config.yaml
num_hidden_layers: 10
hidden_size: 192
num_attention_heads: 6
num_key_value_heads: 6
head_dim: 32
intermediate_size: 512
vocab_size: 8192
hidden_act: "swiglu"
norm: "rmsnorm"
norm_place: "pre"
norm_eps: 1e-05
positions: "learned+rope"
rope_theta: 12100.0
rope_fraction: 1.0
qk_norm: false
attn_scale: 0.177
bias: "none"
tie_word_embeddings: false
parallel_block: false
init: "orth"
init_std_qkv: 0.0394
init_std_o: 0.0
init_std_up: 0.0394
init_std_down: 0.0
optimizer: "muon"
learning_rate: 0.00547
beta1: 0.93
weight_decay: 0.035
lr_head: 0.00522
max_grad_norm: 1.0
warmup_steps: 200
schedule: "wsd"
decay_fraction: 0.729
decay_shape: "linear"
final_lr_fraction: 0.1
batch_tokens: 65536
max_seq_len: 128
doc_mask: true
train_tokens: 276600000
max_steps: 4221
dataset: "wikipedia_en"
MLP neurons of a small language model. Each row is named by its layer, matrix (gate and up: input weights; down: output weights) and neuron, and shows model dimensions 48-175. Each number is 50 + 10 x the weight over its row's rms, rounded and kept within 0 to 99. A neuron's up and down rows have the sign that makes its largest values positive.
After each neuron's rows, "fires on" lists the tokens most often at its 100 highest values on Wikipedia text that the model never trained on. A number after a token or word is its count.

L7.gate23:60 44 35 50 69 73 40 52 53 33 44 68 42 60 63 75 73 27 40 42 59 67 52 49 46 62 50 54 48 66 50 38 67 56 41 42 44 34 45 59 38 63 48 47 63 61 45 43 53 49 51 60 43 64 43 56 37 61 32 36 49 40 52 59 44 50 47 23 43 55 38 50 54 57 45 66 39 59 50 42 53 49 55 53 60 59 42 51 34 50 34 58 38 48 58 49 38 46 33 36 31 46 45 49 49 53 48 48 42 40 57 43 59 55 46 48 45 46 50 52 43 64 52 53 57 27 56 49
L7.up23:66 48 54 60 61 50 40 46 55 52 46 50 47 71 55 42 57 53 40 47 45 53 55 34 47 46 30 61 62 53 46 52 63 35 50 45 47 55 63 49 34 73 48 49 39 25 48 61 60 55 61 53 36 48 58 55 73 44 61 58 68 30 43 48 45 36 51 41 65 50 36 60 57 61 60 44 52 44 63 62 58 46 51 53 48 52 36 45 43 55 58 49 51 37 54 47 56 54 62 44 52 47 47 63 54 57 51 44 44 41 56 43 71 40 47 50 45 40 53 48 41 23 52 62 52 44 31 75
L7.down23:51 62 41 63 40 45 49 67 58 54 45 48 66 49 56 41 36 32 53 49 35 56 49 43 29 50 48 58 34 52 63 50 58 43 50 55 41 55 35 55 52 51 43 49 53 75 54 49 62 50 60 52 44 44 48 61 67 59 28 58 52 46 39 56 62 64 42 52 46 61 38 43 66 55 60 60 47 43 43 48 41 54 41 51 45 56 58 49 44 54 47 52 43 52 50 46 43 54 65 52 54 53 32 54 40 68 43 68 29 51 37 59 64 33 51 44 56 54 54 76 35 63 50 59 44 56 58 47
fires on: "\n" 16, " B" 12, "{" 8, " H" 8, " the" 7, " none" 6

L5.gate282:55 62 54 40 58 45 58 42 66 57 44 46 64 48 55 38 51 26 50 61 44 52 44 54 43 49 50 64 49 61 58 44 67 55 40 60 45 42 43 54 40 68 58 46 46 62 51 59 43 46 49 47 40 34 37 71 56 47 46 55 50 62 40 50 57 50 49 37 60 29 59 43 45 52 54 52 44 61 64 50 48 65 58 46 61 62 40 55 33 56 54 41 36 36 51 47 50 54 29 76 56 53 50 56 34 35 43 46 54 58 49 58 35 53 56 54 41 44 63 58 60 37 63 51 49 28 37 34
L5.up282:69 70 48 50 45 50 59 48 53 52 51 48 49 46 58 47 56 52 39 55 60 59 61 38 49 57 19 76 49 61 61 55 38 57 43 44 35 31 53 68 39 49 51 55 51 39 55 48 33 60 60 50 62 49 64 74 54 53 52 66 53 51 57 45 50 44 44 52 56 45 24 38 48 48 39 51 49 54 45 61 59 52 45 44 46 56 51 51 34 61 63 39 55 62 44 58 50 38 53 35 60 73 51 57 48 52 51 49 60 52 32 29 42 51 52 71 22 46 45 50 63 53 52 73 51 59 64 51
L5.down282:39 68 43 52 57 46 65 50 40 34 33 50 41 58 48 55 52 44 55 62 56 68 75 58 63 55 65 56 53 59 36 51 59 55 49 57 46 59 40 47 61 61 62 46 42 59 52 60 55 62 55 36 49 46 62 69 59 68 35 56 59 50 52 72 40 49 67 64 44 48 47 43 42 52 53 54 30 53 49 50 41 57 37 48 60 69 50 27 66 41 54 51 49 53 51 59 44 48 64 58 33 55 42 62 36 40 45 40 41 55 63 46 37 47 58 62 44 44 45 60 44 34 54 54 45 32 52 57
fires on: "-" 23, " cho" 10, "cha" 6, "na" 6, " |" 6, " Cha" 5

L4.gate103:48 44 52 48 53 55 31 44 48 51 44 53 39 38 61 45 46 54 45 51 64 53 25 57 52 60 52 62 62 43 53 73 46 49 43 61 47 56 43 45 34 46 53 73 45 50 59 30 57 48 45 55 63 38 45 52 40 66 43 57 60 69 50 59 58 44 37 50 37 48 58 51 65 66 56 43 49 32 80 58 42 51 71 60 68 42 40 51 68 52 49 51 47 60 55 51 59 42 38 54 36 52 42 54 69 58 56 49 46 50 66 76 43 41 40 51 47 67 50 54 61 58 38 36 50 52 53 44
L4.up103:50 60 33 58 54 58 42 47 60 44 56 44 52 60 51 57 37 40 50 53 56 35 50 58 55 38 55 46 64 44 47 68 25 47 47 50 47 48 62 57 62 35 61 63 42 40 75 49 47 33 44 55 43 49 51 54 36 53 45 63 29 45 53 39 60 30 52 43 61 51 55 67 47 39 39 72 57 54 55 49 53 50 49 66 57 40 48 48 53 35 45 45 64 45 58 33 47 59 24 43 31 48 59 46 39 53 53 50 39 50 63 51 54 44 59 37 63 45 54 53 64 71 52 39 40 51 52 56
L4.down103:44 29 51 55 46 44 53 35 62 50 67 51 55 65 57 34 51 56 49 55 66 53 44 47 57 40 60 47 48 49 33 49 44 52 50 36 49 41 53 49 72 44 53 32 54 48 52 65 40 51 56 69 35 49 55 36 59 42 58 57 36 51 64 62 33 46 65 55 53 38 50 51 49 52 72 56 45 47 41 50 66 31 38 37 53 52 66 60 49 67 42 57 44 41 56 44 33 66 69 64 37 55 29 38 48 42 49 40 64 42 42 38 53 42 42 46 58 53 55 41 44 55 43 69 49 46 58 35
fires on: ":" 23, " of" 9, "r" 9, "ly" 8, "A" 7, "a" 5

L7.gate324:49 40 52 59 53 38 35 56 42 53 45 46 43 41 42 61 52 40 60 51 46 55 60 41 39 40 37 47 41 52 49 55 41 58 52 33 40 60 53 49 46 57 41 44 50 60 41 57 63 19 47 55 37 42 49 43 46 35 40 59 54 36 46 43 46 50 56 54 57 37 46 35 33 37 49 51 45 38 44 45 62 51 41 49 52 57 58 40 24 33 42 47 43 33 48 53 20 46 38 69 35 24 46 48 48 64 53 66 49 43 50 61 46 51 47 42 23 55 57 57 57 44 62 50 53 45 55 56
L7.up324:23 52 40 36 39 58 55 67 49 59 51 49 33 33 63 51 50 36 56 49 48 57 62 59 65 54 45 51 47 52 52 52 32 59 35 47 46 52 62 45 45 52 54 69 57 41 25 40 39 39 55 68 57 47 56 54 67 40 62 65 56 52 72 65 54 38 49 43 55 41 56 62 54 49 53 56 54 35 48 48 66 50 48 54 62 51 63 47 27 52 22 58 28 43 36 48 54 56 45 56 40 49 44 54 62 39 50 52 49 39 49 54 33 31 64 45 44 45 51 63 29 56 55 51 49 28 43 56
L7.down324:28 30 61 46 44 48 44 53 58 47 45 59 43 49 44 58 51 42 55 59 59 52 84 66 59 64 43 37 38 61 27 66 59 38 59 68 61 40 56 50 37 46 37 38 51 77 38 53 46 47 61 69 40 53 42 45 44 35 48 31 52 46 50 64 44 51 49 50 41 61 23 33 40 49 41 38 36 40 53 40 48 56 57 63 48 40 44 67 59 48 37 57 54 55 54 54 34 41 63 49 45 47 73 28 48 43 59 66 42 60 45 62 49 53 55 39 53 55 63 51 26 53 61 43 58 57 56 52
fires on: "," 37, " |" 22, "born" 18, "=" 6, "-" 5, " of" 4

L5.gate242:36 46 65 37 74 48 55 54 52 72 53 31 55 51 59 51 43 34 62 62 47 37 65 66 66 49 42 39 56 58 53 52 65 60 47 45 55 47 40 62 39 40 44 55 55 50 52 44 51 57 55 51 40 62 56 52 51 54 50 39 42 56 48 48 51 59 64 49 39 43 64 59 51 68 58 45 41 58 35 58 19 62 58 60 45 43 57 41 61 42 46 71 47 49 58 47 56 50 46 51 42 46 64 53 49 59 58 63 42 45 57 59 36 42 51 30 40 50 33 61 40 61 52 51 48 37 59 55
L5.up242:41 55 48 56 59 26 43 65 42 51 64 50 37 53 54 59 59 40 55 52 50 56 44 54 43 50 65 51 52 46 56 46 67 52 27 37 50 34 54 53 42 51 53 53 57 38 70 61 62 38 48 39 43 43 35 60 57 60 60 48 87 43 50 66 51 58 57 43 35 51 62 54 57 43 72 57 46 54 61 56 52 51 56 36 40 23 46 46 50 45 48 63 41 46 55 55 67 57 41 33 44 42 60 62 41 53 47 49 64 49 54 59 37 38 41 25 55 41 37 51 52 63 46 60 40 51 55 51
L5.down242:52 49 55 47 69 69 48 55 58 54 59 54 53 57 54 51 49 35 53 72 58 71 50 53 56 30 67 56 44 37 44 22 54 52 23 37 34 36 46 53 51 43 56 51 59 52 61 51 45 49 46 45 46 59 33 37 60 32 65 49 55 46 43 60 56 51 46 34 38 47 34 56 54 71 67 59 41 49 46 38 41 58 51 52 64 42 40 44 52 51 46 53 50 54 50 50 57 44 48 42 64 49 55 70 51 54 44 47 53 45 41 53 49 58 35 32 56 48 55 63 50 60 42 53 65 44 44 58
fires on: " that" 42, " 1" 13, " same" 8, " That" 7, " next" 5, "1" 4

L5.gate336:40 67 63 57 39 44 53 45 34 38 37 45 57 45 47 35 47 47 48 65 51 53 49 52 23 48 54 52 49 39 53 43 51 46 45 63 63 53 63 43 48 45 49 81 49 46 69 51 55 42 45 57 58 42 53 41 44 64 56 49 47 59 76 61 56 34 47 59 62 40 56 28 65 47 55 43 46 68 47 46 54 63 43 60 33 56 69 55 47 60 32 51 57 40 46 44 50 29 41 80 46 27 47 50 35 58 51 43 44 57 64 40 56 31 51 47 62 49 52 55 57 47 60 52 56 38 43 42
L5.up336:67 73 53 40 37 42 45 37 50 47 51 57 47 53 56 56 52 68 56 61 56 42 49 50 50 53 46 39 53 67 44 59 44 58 58 36 31 34 40 56 51 51 41 43 58 43 42 45 42 46 38 44 52 61 39 37 32 51 60 63 64 44 52 52 58 38 30 52 31 43 73 51 71 47 50 54 35 76 70 52 51 49 49 57 43 53 52 61 52 43 27 28 45 58 63 51 50 58 54 55 30 39 51 71 52 42 50 29 57 49 51 63 53 59 43 40 51 65 57 47 48 48 35 55 55 37 54 54
L5.down336:41 29 36 37 40 54 60 55 64 62 53 54 50 59 51 52 56 48 48 55 41 64 54 64 49 45 67 41 59 49 34 51 56 44 43 45 59 52 75 54 60 36 59 49 43 52 65 46 52 52 37 47 39 51 59 53 36 47 42 54 53 48 40 52 54 40 63 44 40 37 32 54 44 57 60 35 64 41 42 48 45 37 74 50 48 48 50 44 42 57 48 57 48 57 45 49 42 44 75 29 46 54 65 45 63 35 66 45 61 59 59 49 54 48 59 56 59 68 58 52 48 39 52 54 46 48 58 66
fires on: " is" 47, " a" 26, "," 8, " was" 8, "A" 6

L4.gate173:46 46 43 45 43 43 49 62 48 62 57 59 34 43 47 47 50 43 63 51 51 59 57 48 45 40 61 25 60 43 65 41 46 52 56 48 46 44 43 58 39 59 37 47 38 47 50 54 27 48 55 48 48 25 50 37 50 58 63 39 57 68 47 43 52 55 45 47 33 33 40 39 47 45 35 47 47 53 52 48 55 59 35 45 59 54 55 43 40 53 50 51 40 43 46 44 53 31 27 60 62 68 34 55 45 38 51 64 64 45 57 61 61 46 56 60 47 46 66 54 40 60 43 47 40 51 50 65
L4.up173:37 55 54 35 42 61 55 45 55 31 59 41 42 55 35 59 44 39 33 63 51 53 27 52 51 43 44 35 38 47 52 36 49 65 44 45 54 57 45 48 43 59 54 55 68 68 51 73 54 64 54 49 43 55 47 49 42 56 38 53 36 61 51 39 40 38 44 47 36 49 41 58 55 41 30 49 38 50 49 49 50 58 53 42 63 60 66 48 46 46 65 60 44 51 44 57 39 57 44 56 39 53 42 46 53 40 40 54 48 35 62 37 47 57 49 52 44 75 57 47 60 45 48 49 50 31 53 78
L4.down173:49 55 69 35 37 52 51 60 44 26 47 52 39 38 43 65 68 53 20 53 61 45 41 46 40 51 36 55 36 41 53 50 47 43 62 44 39 45 51 48 48 44 54 36 46 48 50 64 54 59 48 70 51 55 57 40 52 42 56 63 33 35 74 47 78 40 62 54 62 44 35 43 32 57 59 51 54 52 48 55 49 42 50 35 44 51 54 34 60 29 38 43 47 46 35 53 47 49 46 53 26 37 49 29 57 57 41 61 50 50 34 39 43 53 52 58 44 50 51 58 32 53 45 68 70 57 46 60
fires on: " |" 79, "=" 7

L4.gate271:30 46 43 38 53 58 53 64 57 37 41 62 64 40 46 37 48 49 49 49 61 38 49 37 65 46 49 55 39 54 36 60 45 37 40 63 48 58 48 57 55 53 55 56 66 55 41 40 57 45 51 53 50 42 60 54 56 39 51 52 53 49 67 55 62 72 46 65 44 50 58 34 35 42 51 56 52 57 50 43 54 47 59 86 49 62 26 57 64 81 54 42 46 49 52 38 43 36 39 48 46 47 62 40 52 57 65 48 55 44 42 67 54 78 44 41 57 45 63 45 38 48 36 50 49 25 58 41
L4.up271:38 48 40 44 56 32 29 66 46 50 56 45 47 57 65 65 65 57 49 30 43 51 47 47 50 52 48 44 45 49 50 47 31 52 46 48 49 30 25 43 55 57 44 51 44 45 42 50 54 55 67 49 47 58 52 51 69 47 38 54 50 47 43 61 70 43 38 58 35 43 52 42 57 52 58 65 64 58 52 60 34 36 45 67 65 30 60 46 67 50 39 50 52 32 36 37 60 56 52 51 58 51 47 40 38 60 55 60 40 43 72 64 48 46 37 48 66 50 57 53 51 41 51 59 49 65 51 51
L4.down271:61 33 67 47 50 65 38 38 69 38 71 59 56 38 43 25 62 67 44 64 43 41 63 49 51 56 47 67 53 42 52 55 37 48 44 69 54 53 49 57 50 48 70 45 54 43 34 48 56 37 64 56 58 52 56 33 59 45 57 75 55 31 56 51 47 56 46 42 47 50 31 49 43 41 61 43 51 37 60 62 55 52 56 54 62 55 48 49 45 43 56 34 61 57 65 61 43 59 40 44 53 38 40 45 48 40 67 46 50 44 43 49 40 69 55 42 40 55 55 56 51 56 36 49 42 44 69 40
fires on: "–" 29, "n" 15, " American" 15, "/" 9, "-" 7, "ic" 6

L4.gate441:38 49 47 32 45 47 46 51 54 48 32 64 44 29 52 62 45 30 62 53 51 55 57 40 72 33 30 49 52 54 58 58 47 58 55 59 59 45 49 43 37 42 48 50 57 63 57 45 48 41 51 53 41 53 44 51 45 53 38 50 50 44 42 32 47 45 59 39 28 49 51 45 39 78 34 43 36 45 42 41 54 35 55 67 53 61 59 42 55 55 32 48 61 36 48 62 47 45 51 56 40 40 47 33 68 58 60 63 60 36 55 46 50 50 29 55 53 45 32 42 56 58 54 41 33 44 52 53
L4.up441:59 68 53 59 53 59 44 68 43 72 56 47 49 58 40 61 58 38 66 43 42 48 43 41 65 62 49 53 39 43 57 40 45 53 48 62 46 58 48 47 52 61 35 53 51 60 62 66 55 53 51 53 48 54 46 51 43 56 37 54 31 54 53 46 49 35 53 48 33 33 45 53 47 48 60 41 55 65 38 31 55 54 54 66 65 41 56 67 50 40 58 52 66 42 36 70 49 55 62 62 37 37 64 41 57 66 37 55 45 58 45 57 53 34 51 57 37 63 56 58 78 56 54 41 44 59 52 46
L4.down441:60 55 47 49 59 58 62 42 53 53 44 53 61 54 41 47 46 48 47 38 40 58 63 69 41 51 40 58 60 60 35 49 40 51 64 49 55 49 35 43 33 42 62 59 59 60 47 44 63 45 43 44 27 48 49 47 62 50 44 52 67 51 45 38 51 70 38 60 59 60 59 45 63 68 49 58 60 53 57 62 39 47 69 38 34 48 65 43 37 47 35 42 48 53 43 70 56 39 51 59 48 52 42 60 55 61 55 58 69 39 58 55 35 62 43 41 57 49 34 40 52 38 65 59 58 46 45 56
fires on: "–" 46, " the" 15, "ur" 7, " from" 7, " –" 5, "-" 4

L5.gate224:52 49 33 55 38 69 49 52 56 58 53 52 30 67 56 54 58 49 37 44 44 58 49 57 55 65 55 57 56 62 50 50 70 68 40 45 47 66 46 58 42 34 57 39 51 59 48 60 48 53 38 48 41 22 49 46 54 69 69 51 51 66 67 43 52 44 59 63 55 67 49 69 56 49 41 46 56 47 48 47 44 50 51 44 43 46 36 53 46 51 39 45 51 50 40 59 55 47 58 51 63 40 44 45 57 60 52 22 52 59 46 50 48 51 62 38 45 38 58 52 57 48 37 48 48 44 63 47
L5.up224:50 45 60 45 48 51 44 35 56 40 39 38 63 50 75 55 53 50 48 56 53 54 39 51 51 51 51 64 59 46 41 36 73 48 58 42 53 55 51 57 43 46 61 44 43 58 39 53 51 34 44 77 38 41 39 34 65 51 29 39 62 51 52 50 46 38 51 61 32 49 37 45 51 59 48 35 35 54 46 69 46 51 62 49 32 38 48 50 65 43 33 45 54 54 45 68 40 60 50 42 53 41 36 50 53 53 43 31 45 60 39 33 48 35 49 47 32 55 57 42 60 30 44 44 65 54 60 51
L5.down224:46 55 31 42 37 42 61 46 54 47 50 48 39 54 41 42 55 46 37 58 60 56 44 47 43 49 55 53 59 60 64 63 57 55 29 38 50 52 48 50 44 49 42 31 53 49 45 33 45 40 32 55 45 51 51 58 58 51 47 41 37 44 53 63 64 51 50 49 50 75 37 41 65 39 42 49 31 46 66 58 55 31 43 57 58 52 38 51 42 74 53 43 58 61 61 47 78 45 62 39 55 46 50 45 29 61 60 53 66 41 37 61 55 60 45 48 42 46 63 49 54 64 60 38 43 63 51 57
fires on: " per" 25, " the" 13, "bi" 9, "ph" 5

L7.gate51:43 52 40 61 62 57 60 66 66 52 50 62 39 45 50 54 62 54 42 40 53 40 65 49 40 60 45 40 80 48 49 51 60 47 51 50 48 44 54 53 43 50 52 52 55 55 58 45 64 59 59 52 53 55 60 54 73 58 39 54 54 39 50 59 78 52 39 44 50 64 52 52 31 64 54 62 47 62 47 49 58 40 43 57 42 31 60 57 46 53 38 37 45 44 48 61 48 46 54 48 52 58 59 57 56 64 53 52 62 54 29 62 40 38 41 34 39 62 59 49 56 50 46 56 39 67 72 51
L7.up51:63 50 46 40 61 63 55 59 43 54 53 37 32 54 52 59 36 28 52 42 63 50 58 57 52 44 51 47 43 39 51 47 56 40 62 35 39 42 48 32 73 53 53 79 49 59 47 39 48 53 47 45 45 19 44 61 37 57 36 48 56 47 52 42 51 51 58 53 42 43 61 67 55 42 56 61 49 46 46 63 42 60 55 50 49 44 36 58 43 53 61 59 44 37 34 63 34 50 57 55 41 45 62 58 65 39 46 42 44 58 50 43 60 43 58 57 35 56 54 53 45 69 45 52 71 47 72 52
L7.down51:57 37 51 49 34 50 46 56 41 45 51 47 59 45 48 46 59 52 43 36 50 48 22 45 48 71 37 70 56 61 58 50 42 53 52 73 52 40 64 55 50 33 75 46 55 54 45 50 41 59 67 39 61 49 53 67 49 43 62 41 61 42 45 50 38 42 49 40 54 48 63 42 62 50 61 58 54 55 58 48 67 47 47 71 50 59 63 36 50 55 41 43 51 43 47 35 45 44 34 55 41 51 59 49 44 31 63 29 35 44 59 62 44 47 67 55 59 56 40 52 54 50 64 59 28 46 71 56
fires on: " the" 30, " at" 25, " from" 16, " in" 7

L7.gate238:49 56 63 59 34 75 47 48 49 58 40 59 47 58 44 35 49 50 41 46 64 48 25 54 55 46 52 51 36 55 75 46 46 49 45 37 41 54 46 47 37 62 57 61 33 52 59 48 51 52 21 56 49 58 46 49 38 56 39 54 47 55 37 28 39 55 55 53 59 55 51 34 55 55 49 47 49 56 49 61 55 45 49 56 43 75 46 72 64 49 62 47 52 51 50 60 63 39 39 48 38 33 63 45 41 54 46 28 46 75 44 50 67 31 50 48 39 57 43 71 53 34 54 49 47 67 43 43
L7.up238:45 42 43 50 45 50 38 56 55 56 74 40 33 70 36 60 34 62 41 43 58 53 63 53 46 45 47 51 55 43 75 43 50 41 42 49 26 52 62 42 49 26 38 73 50 53 44 46 46 54 41 50 47 41 54 64 56 48 63 59 43 59 44 46 60 56 42 53 64 36 54 53 61 58 69 47 63 40 53 54 64 54 53 52 55 49 31 58 37 46 35 42 45 44 47 50 37 42 68 41 41 39 53 54 58 50 53 34 43 52 71 46 53 50 57 25 62 63 64 41 54 44 34 51 48 51 55 36
L7.down238:62 50 47 60 54 62 29 49 29 56 55 60 59 57 31 54 55 50 51 59 61 50 56 38 62 34 55 80 61 61 61 56 48 44 52 40 63 44 50 57 56 50 64 52 48 54 59 56 44 51 40 47 53 50 52 52 54 42 57 72 50 43 65 51 47 58 53 50 53 60 58 45 49 67 42 49 42 55 36 53 60 41 49 51 47 44 57 50 39 49 60 50 56 43 48 41 47 41 45 54 42 60 20 74 43 52 54 48 57 71 28 42 64 42 48 63 48 43 51 49 55 69 53 34 44 35 58 47
fires on: "-" 20, " of" 19, " as" 14, ":" 6, " is" 6, "ora" 5

L4.gate256:46 49 35 54 56 47 39 44 49 44 57 43 39 45 60 35 56 62 67 46 56 63 56 38 44 32 49 58 55 54 49 50 49 35 46 26 45 53 59 45 34 53 33 48 53 44 43 36 43 69 41 50 44 55 33 49 42 45 61 46 56 45 50 57 61 42 39 54 56 41 42 49 55 46 59 40 57 47 75 52 43 52 51 39 70 42 55 52 51 59 55 72 58 46 56 31 55 46 33 64 37 66 41 34 49 61 59 43 68 59 56 50 52 49 43 55 54 63 50 37 75 67 68 41 52 37 70 54
L4.up256:34 35 59 65 58 46 62 57 34 63 41 50 60 50 60 43 60 56 50 47 63 59 61 52 59 48 62 32 65 41 41 56 57 45 60 64 55 50 38 39 58 53 51 64 57 48 56 43 54 60 69 52 43 42 25 46 48 59 48 49 43 50 48 65 64 53 45 46 50 54 61 61 47 55 48 37 61 59 48 53 35 49 54 35 47 44 66 61 36 44 49 46 40 43 46 52 60 35 20 37 46 54 50 38 46 41 51 28 38 33 45 61 55 63 54 46 50 39 60 43 50 62 55 55 62 53 56 57
L4.down256:46 56 48 45 48 42 34 67 57 37 60 52 40 42 68 48 58 35 34 49 36 61 37 46 53 54 42 56 35 63 34 65 26 47 62 39 44 61 47 57 43 50 61 50 49 42 43 40 62 47 41 53 65 39 49 42 58 54 41 61 54 51 61 50 53 45 45 62 24 44 25 44 54 62 65 46 47 48 62 49 50 46 50 56 45 58 44 48 58 45 56 55 57 54 57 44 42 29 57 60 37 71 38 49 54 48 40 39 51 50 56 45 72 30 58 39 40 41 50 73 57 45 45 29 49 47 54 64
fires on: " with" 22, ":" 21, " to" 13, " of" 12

L4.gate156:51 61 50 69 50 28 59 31 38 32 67 60 58 39 51 59 49 46 43 40 54 47 51 46 45 46 52 34 54 40 48 50 51 36 63 43 49 61 38 29 39 42 47 63 49 48 31 43 57 57 59 48 40 48 42 58 44 47 39 50 48 47 55 30 42 46 46 37 24 43 42 46 39 45 59 46 47 46 52 50 60 46 50 45 51 51 52 40 37 32 53 51 73 47 62 43 40 67 49 57 48 52 31 52 38 50 53 31 60 65 62 60 60 62 62 50 46 58 55 54 59 40 56 48 47 37 41 43
L4.up156:47 39 44 63 43 57 40 53 41 64 55 56 48 48 61 49 65 23 30 50 48 53 46 59 53 46 52 62 45 44 49 58 47 52 38 59 48 47 56 37 34 70 44 52 49 44 45 48 66 41 53 57 53 65 59 51 38 47 36 58 53 43 41 43 48 41 43 56 38 48 49 43 46 46 52 46 67 43 45 46 39 44 34 37 61 49 52 25 32 60 43 58 56 39 64 62 45 68 46 66 33 53 65 55 63 66 51 49 61 57 43 57 46 38 59 56 39 33 49 47 50 44 54 56 75 53 65 59
L4.down156:65 31 31 71 63 59 57 42 48 63 50 56 59 39 45 61 42 35 42 40 51 48 63 33 30 39 37 40 56 51 41 56 41 63 53 58 45 49 31 50 52 61 33 60 55 41 61 41 59 45 46 38 46 57 52 53 44 52 47 44 50 59 56 46 42 47 56 50 54 47 40 52 53 53 47 87 64 49 49 45 48 51 61 56 39 53 72 35 47 48 62 51 40 59 46 52 52 43 50 58 65 53 60 30 51 55 42 53 35 35 40 53 45 48 70 61 50 45 41 64 49 54 64 46 47 45 50 37
fires on: " to" 32, " from" 25, " of" 7

L4.gate91:58 53 52 38 48 50 52 37 53 48 52 55 45 46 42 40 52 71 49 78 46 58 38 64 50 66 38 50 64 48 57 54 32 39 31 47 40 53 38 45 58 57 60 57 39 52 49 46 63 33 34 38 60 26 35 71 65 38 53 37 53 30 58 37 42 56 49 66 57 68 27 49 70 41 54 39 46 43 35 59 61 67 57 52 42 52 62 55 45 57 68 49 55 48 65 41 42 57 68 52 52 50 50 39 52 52 65 66 52 57 69 56 41 65 41 36 53 47 50 47 63 52 33 56 57 59 53 51
L4.up91:50 56 56 50 34 54 44 42 42 56 58 57 62 51 36 53 52 53 63 46 54 45 52 48 59 57 42 59 62 39 36 43 62 44 43 45 35 42 42 44 54 44 51 23 54 49 46 53 51 46 35 42 61 39 36 53 37 51 42 45 59 51 51 39 72 61 28 44 58 37 47 54 33 45 53 49 30 56 63 30 80 55 47 52 51 49 50 60 37 46 57 69 49 43 34 57 60 39 35 55 37 51 49 52 56 53 41 53 59 61 46 66 48 40 55 45 42 61 40 41 35 51 53 56 34 52 59 65
L4.down91:46 54 46 44 36 46 34 51 44 57 57 55 43 36 42 46 33 62 46 55 34 44 41 62 59 53 41 50 78 45 31 67 50 41 34 62 47 49 60 40 64 43 46 58 67 53 40 37 43 46 33 57 53 58 35 35 50 52 43 44 61 42 43 50 45 65 40 37 51 38 63 53 53 39 37 39 53 56 55 49 57 60 42 43 49 66 50 49 49 60 51 48 38 56 59 50 36 46 46 35 49 62 42 38 57 32 50 49 60 61 70 59 55 44 66 58 49 47 57 52 57 54 32 58 41 31 35 73
fires on: " by" 41, "\n\n" 20, " to" 8, " with" 7, " joined" 5

L4.gate44:59 43 44 41 50 55 42 46 51 31 42 54 45 46 48 40 61 49 55 32 51 52 52 59 47 73 51 47 47 49 56 46 50 51 49 62 36 44 62 45 60 42 54 48 45 39 50 55 35 52 60 39 52 37 42 31 54 47 56 44 54 33 42 47 34 72 42 39 57 54 40 56 44 56 29 30 59 44 71 67 43 49 40 43 52 36 58 63 55 54 47 30 58 30 70 45 48 59 51 45 59 37 32 49 52 26 53 55 34 51 60 59 62 57 39 48 47 46 53 60 50 49 63 59 63 49 46 71
L4.up44:55 72 43 46 66 61 54 31 54 49 47 58 57 61 48 48 40 50 41 39 42 52 58 47 56 60 54 56 51 38 62 55 46 52 46 54 58 67 71 47 50 51 54 43 51 42 56 59 54 49 49 47 67 52 40 57 65 33 59 60 37 45 68 48 48 47 42 43 46 63 46 40 50 50 51 48 42 70 56 32 40 44 50 50 42 50 63 49 57 57 73 48 78 51 52 55 46 45 43 58 36 40 62 51 56 55 35 36 67 63 48 66 51 57 47 51 58 42 37 29 32 64 66 45 46 54 50 69
L4.down44:50 30 44 60 58 56 51 40 53 56 47 55 48 56 46 56 40 49 48 59 42 65 59 35 63 40 53 36 79 61 54 71 55 55 53 54 64 39 33 60 42 54 45 40 45 68 47 33 54 44 40 45 47 49 50 45 28 36 39 51 53 57 58 45 52 37 52 52 45 57 58 54 53 42 40 48 40 49 38 43 52 53 40 51 60 75 48 56 40 40 31 51 42 53 66 67 33 61 52 65 37 40 46 51 44 49 48 69 52 51 56 43 39 47 57 47 47 44 49 40 43 53 48 49 44 53 37 69
fires on: " of" 33, " by" 28, " at" 14, "|" 10, " with" 8

L4.gate396:48 67 43 50 53 56 39 47 44 56 39 40 48 51 59 76 29 45 55 55 53 44 34 46 45 55 53 44 47 50 52 50 48 60 60 42 31 48 50 63 53 23 55 58 35 45 41 47 49 49 39 62 63 67 49 50 53 58 42 47 40 38 44 36 39 50 57 56 52 40 61 59 59 75 49 32 31 41 30 55 36 56 37 46 64 55 47 44 40 57 51 60 42 70 42 72 51 46 45 41 44 42 53 41 77 35 51 39 42 43 33 43 53 29 58 53 50 53 35 55 48 40 50 51 50 26 54 48
L4.up396:48 68 56 56 37 54 59 43 56 22 45 50 43 39 27 59 55 44 40 48 35 50 65 43 71 39 50 47 62 53 63 48 63 36 52 37 53 58 48 59 60 61 56 48 64 55 55 50 67 38 43 55 33 49 43 67 49 46 71 45 53 27 50 55 69 68 62 50 57 61 42 48 48 43 41 77 52 41 36 61 59 51 47 53 58 52 51 48 47 64 51 62 50 46 49 62 43 66 42 49 43 53 53 53 45 45 38 44 57 52 63 61 49 34 54 31 61 53 49 33 56 37 58 53 55 35 32 60
L4.down396:64 73 58 48 45 45 32 39 54 41 60 67 49 44 49 44 54 38 39 41 52 52 48 63 57 46 50 64 47 36 63 33 43 45 53 65 56 54 63 63 43 64 49 45 71 59 55 54 65 42 53 53 51 50 36 54 35 60 60 53 59 53 48 66 68 66 56 41 55 60 54 28 47 43 48 67 60 51 66 52 60 60 50 48 57 78 51 49 40 53 41 51 43 50 64 56 55 56 43 27 45 33 54 57 38 55 38 53 68 49 44 57 38 38 33 45 46 48 59 47 47 62 55 67 49 65 50 60
fires on: "s" 25, " of" 14, " Award" 8, "ation" 6